Part of a small language model's weights: MLP 704 GeGLU, a variant of Muon for these matrices.
MLP neurons of a small language model. Each row is named by its layer, matrix (down: output weights) and neuron, and shows model dimensions 0-127. Each number is 128 + 32 x the weight over its row's rms, rounded and kept within 0 to 255. Numbers have three digits each. A neuron's up and down rows have the sign that makes its largest values positive.
Before each neuron's rows, "fires before" lists the tokens most often just after its 100 highest values on Wikipedia text that the model never trained on. A number after a token or word is its count.

fires before: "=" 48, " |" 28
L5.down486:153123134089116132167133128118122132155146116100075195117175138127157122131064153106131078148091083059113118150115100036143128087100158126123131075090136124181140146088115114105110154139156126166165098179147127123073091090138111137169150151085136116097120115118141137117203101085145192171118132131124179048087091159125125154174068153101145157171133153138069130187115099164186133129102

fires before: "\n" 34, "-" 14, " of" 5, ")" 4, " and" 4
L9.down492:084124073179124157194137114135116145151133124091147119147184131110078156137129119159135091086108101105132162160212099169153074125144084177153139095113157124183169075116146086071111116124153122117134150209129177120109087171095112099117178100145121172176131165136111162110139081118139119196136116068135147061098156148095151137098123147122126167123207102166130165171116127111155073121116

fires before: " |" 32, "." 15, "|" 13
L5.down551:096145141158138148141155139112138111176089145100124064146131164161136109132113107078128083133133141112086163078206112141190137089132156128103141076144092146095126151139103113132102142082091171157103121115102113143177126136091117144142133138143129160160076122109149141075188087129155079087096138186094134088157119036110167137242102129163162138098163079115118152113128109123176131113186

fires before: " |" 55, "|" 37
L11.down189:113063099084152164098118149130135088149100129096173097150114109171107146127130157145119116160127127157182154179134145148084128156115119146140117090163158141164069112146130069161093135040137180108102192077107074131097125102161178159118122060160093119088147121094130123143107157159088172170150158079109110154199155148058127130106100172102154070148174089069118150124151135155111094086203

fires before: "\n" 21, " 0" 12, "  " 10, " 1" 8, " 5" 5, " 2" 4
L2.down248:094105143129131177113126144136177157135151132129120149125181128098120125143160121121123140102156149143117171135108146099110103064135131128076147117104108111175173163126091071141085105111136095115147134067157165146099185070099122154065168148097142082066154126196104111083133117139145210111134145140127119127150133113070156109086116167182140126166038138131110173132162150158170164119087

fires before: "," 16, "." 16, "\n" 13, " |" 12, "\n\n" 8, ";" 4
L9.down304:112120133149096166105139127148098167115093122142157147084119106161152121190151132114150139099058171206143156159068142129147156064124119097116139096108115093116130142105102103131129185089098097091051105143142152088133189103095118122109148122171118139099135094094152111158206184119106118128135132133086114157153130125097129165135146103170159101156139139154134144150120122120089069120133

fires before: " |" 46, "." 17
L6.down322:163079077151108130120175141119129103120148136150098081085101115076164110147118176146161122143124174131119146132063172151127104135118087092166154105074170199122107094187128092078167147132148112142117129206087102111090165141131078077117175109139128137165097126181116128122144109198211154152115182133153159133171154124137147209116139132121180100145119087120135133185113118123113134115115

fires before: ":" 25, " |" 17, "N" 15, " –" 9, "44" 4
L2.down614:045117077120155112180116151150099126121141151151124121127102050158103100119155105137132123119103120133122111083146097032166045171148141121106170086076146149157112154131114086134110108148171119154130134149112098134134092123170196145172093147118148145087142146090107120145140074129137096159076139066061158055121133108113098116128126170126129145118091085181131176151080134121148178080051

fires before: " |" 55, ")" 11, "+" 10, "–" 5, "," 4
L4.down72:190190152156113154096102147085139073126147119069137128154096097094123111132175128109152141156103175171099139114138150124164113167151101134124120116112066117137151129106095141147061108230117123180169139084149128192154096113158106116136139130110199131139168061112083124176171116118128095131069170151140134098181125130115132093135109154108068151099119171114132117151172131061166129120109

fires before: ")" 24, "–" 24, " |" 22, ":" 11, "-" 8, " -" 4
L7.down633:112124137156082055136124115122149124126153190136147122140113135138152172115165107114122148135124154208164123095120120114153091132142172095154110107147116117202111139180127120158068149118103147125117166114109106120161139226146173048112063111106102107169106146143087144159110156158150140134101114132098129058187071137136159114160067099115078082096167142145065138176116080147165099123184

fires before: "-" 24, "'" 23, "th" 5
L9.down369:153126110168085135144091153135062229140122105113094175120127091182086123174187167095104114144100144113123139154113148093103137134170102106184116083112122110116150152121157131170148132149149188123138118151097102110141118114141097189120119083164127173075142143104137127145171090138119116151128147086142108162047183167072179112081095114150174191093166075173077168106078133125147148105053

fires before: "–" 41, " |" 32, "\n" 5, ":" 5, "," 4, "-" 4
L6.down40:121135137151080139131149161154153117116203148104103119168124168188106135128124144211121071091143116181134086087109102134200126147141130083197159166129186113126141109063101086170080118110126143166139101121069127126176153166151188100083094102082114142094091113123147126168140120163163174109125168105148135117129073131167155107138118119081151105165072104078147157137128064172116156141168

fires before: "." 30, "," 24, " |" 5, " by" 4
L4.down523:116084146147137155115139107151194092121154124170129113070147115123091177148172088132117121150034152163118074194126103081095126103126169098130186161087158140131165141181127037146209128214197156159170097173051150067172172156143152133097157134140168137134158150128119148096132133198102121109105149136096109133208153114125151120155216153128192095147125136134095134137158096154155155112118

fires before: "-" 30, "N" 17, "iac" 6
L6.down101:161113153126151142164053150074159123188167123106099181077059100182145121104127169165130088146156114106108134167129135121094152185149107178178124157136096139137115161136131132122084148142129072114118125114133159166089117108076151126078063089178118128202128110082143100090106177164103075163144204102192126154077170124152112159109086119077142180119190162142114163119134139131117113099145

fires before: " |" 39, "–" 13, ";" 10, "0" 4, "." 4
L2.down286:114097133128075126136156200138086116105141075158127120125139102188137167098135119105162123141175119161175146119108162142124130063146134159131174065129109193160176081119063116206114101137144138194143147157164100206112148216092134156133140157146128181118176099186062126146071151125143125184150146099132153114092134167213116179181105147085109122146144127139144180115078200120144147125132

fires before: "\n" 28, "  " 22, " 4" 6, " |" 6, " 2" 4
L4.down12:127120122125095145098100162145096163133170129107133132098147085137092107168157147175111166057142162159085094081073175168088159094114107084118130118126119141199112148103130098121182138114141160146087079062113151116154102114147094141072115097104136102121191137137134105130149143206165146034105132120108105175126121111131135116096091136192144039165109165133134125099067122143098142103100

fires before: "," 18, " |" 14, ";" 12, "." 12, " (" 11, "\n" 10
L4.down326:143123116147151096119140128087155147141172158110162089124170067077077186155085094073123125090079160111127150153113100132132139121098098140109120154143119153174156138142139171131093114090137159153139160152089105151218127177126104070132091095128126150088163155115087171116103152072130132106094069125103120142196124128132130129121182104129162126115132144164134123159112123166190147144095

fires before: "–" 78, ":" 14, "-" 6
L11.down605:109076176122137118130139169085162123146115157161110145200086130126137156073129188113077115077115115142143103106130158148103128075186143105155169077171131124132145150088123091101086129117131137075135076124124116184188139116121127132137129145126062170118151131183134150079163137147111137122133147113104197193171122115096114121185089157066128117091095178125178122164086131117122073167120

fires before: " 0" 34, " 2" 13, " 1" 11, " —" 5, " |" 4
L11.down80:121116159073103130145085089102095150115216144114092090182148065119119154146089072182113143141165154128151101106127160104115129148123157145161130141120124124138129136089122128115108150116093178133073094102158196114160179113100112135081192088145149112120177121135109185171120139165130172168055094099175084077162079105131097134114101137138166064143140158069163068109103118110152110128123

fires before: "-" 82, "\n" 18
L7.down45:084096146126168130164130119150168154129088122135169131102111068149088083106092122098113130085133132099163080103131101156084138058101104067155147138128172152134166112140140140072077154168125083119176124188122154128169106182130144037157159172144117091111135075181098131103103191164116115158075206189105091092124128165135183186149134136101120082113098143122122127153173106123074094147080

fires before: " |" 39, "." 15, " Q" 8, "|" 7
L9.down367:180118139135095124114105135133122132128153091127147129111136085166117135189075127109111126109106134133131113147078101164085151129126184130167100120100159127193135137148042098118124082097154145112102191095148164065084173142112134135078131112172152175158099138124133172165127108121069156114108111142125179119168127160111094174082141112128172125156141073150064190102193137121167077082109

fires before: " |" 28, " 0" 8, " 1" 5, "98" 5, " 3" 5
L5.down280:128171127122110114133139151100128179164107114126125165143149114075109167070103136078143147092109096113106134126077156120134039106110181103140101161088112146140103115078133118185115083123174139161151154082091140143091117082127113156123203134137159083113158144114146158121151107025100095127070162088071128196059088078182108134147112175193153126139080175147162148141101185145125124089127

fires before: " |" 79, "." 8, " Sep" 6
L4.down701:112121150133182111136091150062100099065161159167110167144179115141141168123148121183138131122128174180122162088136137045114037127204162122183122104074100165121121111182147143136108086145109107104113104126088070141161140202158136172192143115137125150113097186111199106186122114212155119127120171094116122139151130110155084165130096178104096130147096138054180187131118123149131176107131

fires before: "\n" 28, "N" 14, " 0" 11, " N" 6, "\n\n" 4
L11.down375:142184189094143105119153162161165115132107148129135050151122148130139110120122113132184133104121125089171120152101107154140182094193169081157110118125201170158145180131120188138151191191104080130138133142127141107095108098162167163108142147136119075142168120098081118126110119106100157168103106147089119121125146149101157103195129156135162110153106106115120052175165111143117132099082

fires before: " |" 74, " of" 5
L11.down520:144115141104137076176182134137095132162173108169153137080182099097160159143102148112144105160197057160151093110110133087187133130120141081138229133146152102129126130115072130162151100150124163163118116141137163119148199157113176178097076160152155126126141108121096093134139104133163087173156165176087113091108154090088136157181138125072117149168153087130083102106108131108129165127099

fires before: "\n" 27, " |" 20, "  " 17, "%" 8, "0" 4
L4.down117:098154140158169165075130102094106149160141134197155098059159176148097097142184111128148135141171137153149123133157091130089129063100102142133092189211142134128129078097113129087095094149176133113155141150121141114098156165121087119108101142079160089111124166173069140151087163127129145150124171111107149074149168137155149117125076089137157134157120120082136142154122117052110098152107

fires before: "-" 41, "\n" 15, "ed" 5, "e" 4
L5.down614:104102149104144114182179150104122147107094086157116133117141130090099135147187139133133141153093118132156109115113128128102152160132192165174087134142125093074052149140104092156120134149141086122147108104107122025151114156115136100142155111081118194108121118105157151071169163090105106121119086152082096052128115171142164039102197129129156175101119149141077107113129118054134136116165

fires before: ")" 27, "," 18, "." 15, " –" 7, "\n" 4
L6.down190:140099143151171128074153105120141108161140147070121116083155074109148160144148089065097112161099108111141107117135134098115117113087154148108126070141086062097171167148124082116070155113167168128202107135099148104166095133151120145133094124131138112130143104181099158121098134170131122088097091167141129134077104166147136184118129081105125115100100154162084181081156152138115158102089

fires before: "%" 28, " |" 22, "8" 7, "4" 7, "9" 7, "2" 4
L2.down285:096171161130125109192218117094121135040127135179134122117163108167144185088137123061143095114169080113074126116148125125126129084128159112096140153117127174131142158159093116148060144125135117174120100143148170070092106147152144160097103203114098158077097112150106155159152114130139092140184079159061111154118105101160123154173087132087099135130140170181167108146118136131181057129111

fires before: "\n" 42, "  " 13, " Location" 5, " Set" 4, " Final" 4
L4.down478:161176098082122110150130146163151104133165149127121017121121154154067118181153163101133061154119184117125171148102100122124128083078102123160135105151103111134149096128122111140088135064097128153162140138182146115081106129075142099147116180123130117156150172118125056107105113122130187191152112119139118100132147189155104132106112093180200093083136137077079122153158156120154102189104

fires before: " |" 47, "." 11, "–" 6
L4.down450:130150167140136113172111137112127114202157139139096175177179127123147110101129123049141119110105125131144148063095143089082120128131146137157133140153142107109155176158115084141123069126140134169157076119125088164117089150105110163182186102121134177128200133121153132110184120086071109138130228187088168146111125068136118168188120159144107149106076106095103141136127106175163080141175

fires before: "=" 28, " to" 17, "\n" 14, "\n\n" 8
L2.down366:098130080145119195132161059097117136161119102128116102122178131143135120121085143103133146099091131127153097170107084147108148110171091146162163122126137053118158125143087130101108131162147103149194131118123180117192073087069123073078114156115104187110107089199109158049107152122134106094149095154109156095125126102100108130104150121148127110165156137105120141121162148109136112158164

fires before: "-" 46, "," 9, ";" 8, "." 7
L5.down506:125074141110196099171122135132200161113170093109079110116112148153161126118107138110126074110126145138084120137132110090119101145175175119128138146137113096089085132093153079156088176130138161108147154136180183107174091116151126190134162119145076105151124142147143111131093151149190087120114177128137131217122092100143117190158084127090125189111114100104089164135140131118149067088122

fires before: " |" 65, "|" 24, "." 5
L4.down624:180123075122123130166118187092108098193140123109156084131080064139170115128177129102133162163080148154101133111140129061139072127111097117165123081068121152110139151132075119068109120158140094116148144122158115170110152151080079120131104107119107182143154096102179147159125116185158138179127148149140065135125147159123115184174120223088086135078105143070183149142158108068151148118111

fires before: "\n" 45, "-" 17, "  " 6
L7.down571:119138143133127079135164097106133122082100098148104109188175184151144157206147110124114094095197126113170125151120074145125173082084143130155173100146137132138132131140105142114130085133158152157133160121107143123106142173069096150153087128135149130103122094152142152048095084175123108203063132107124144114114119175115168169132062118118159101096160174076086081169173169151128126138096

fires before: " |" 55, "–" 13, " in" 5, "." 4
L5.down166:098138142125160056194125140163163126133192146136115140117136106159143104136157120097139145068106088174151125121110098140125078116124107122116127142148127141145140204158113107124151132100132113109174149165131091122183133129140109110167175105200168115114112148120181154152161169115130092099052138139077112119125113095182107129083149186176193139122100145085150163106113136161126144132106

fires before: "-" 93
L4.down349:079127164060141110141129059129148125075089162163107100172115170086123089180138176098107155162091109131181126084143202174117171183165188136113119077095172086114147130113071138074124092149144114105084131132100168099099126139147137105077139125139115157149144129146151125141142164107141168100103160162157155137079123175154152089133156144134115143154077136098132145134105130139058127162152

fires before: " |" 59, "." 17, "–" 11
L9.down13:115130151051156155147157125096137162164136123135112140143142093157058119171115139123131085158086083084111135150104112134128114108090137172166102134144148092150142098137080162117182114124145168130078160108132170091178104144088088103144147089220130132141063123140134093103113162189108151113086130115077100151176118147130206109110100134114146074049177115157136151128189153147120136093139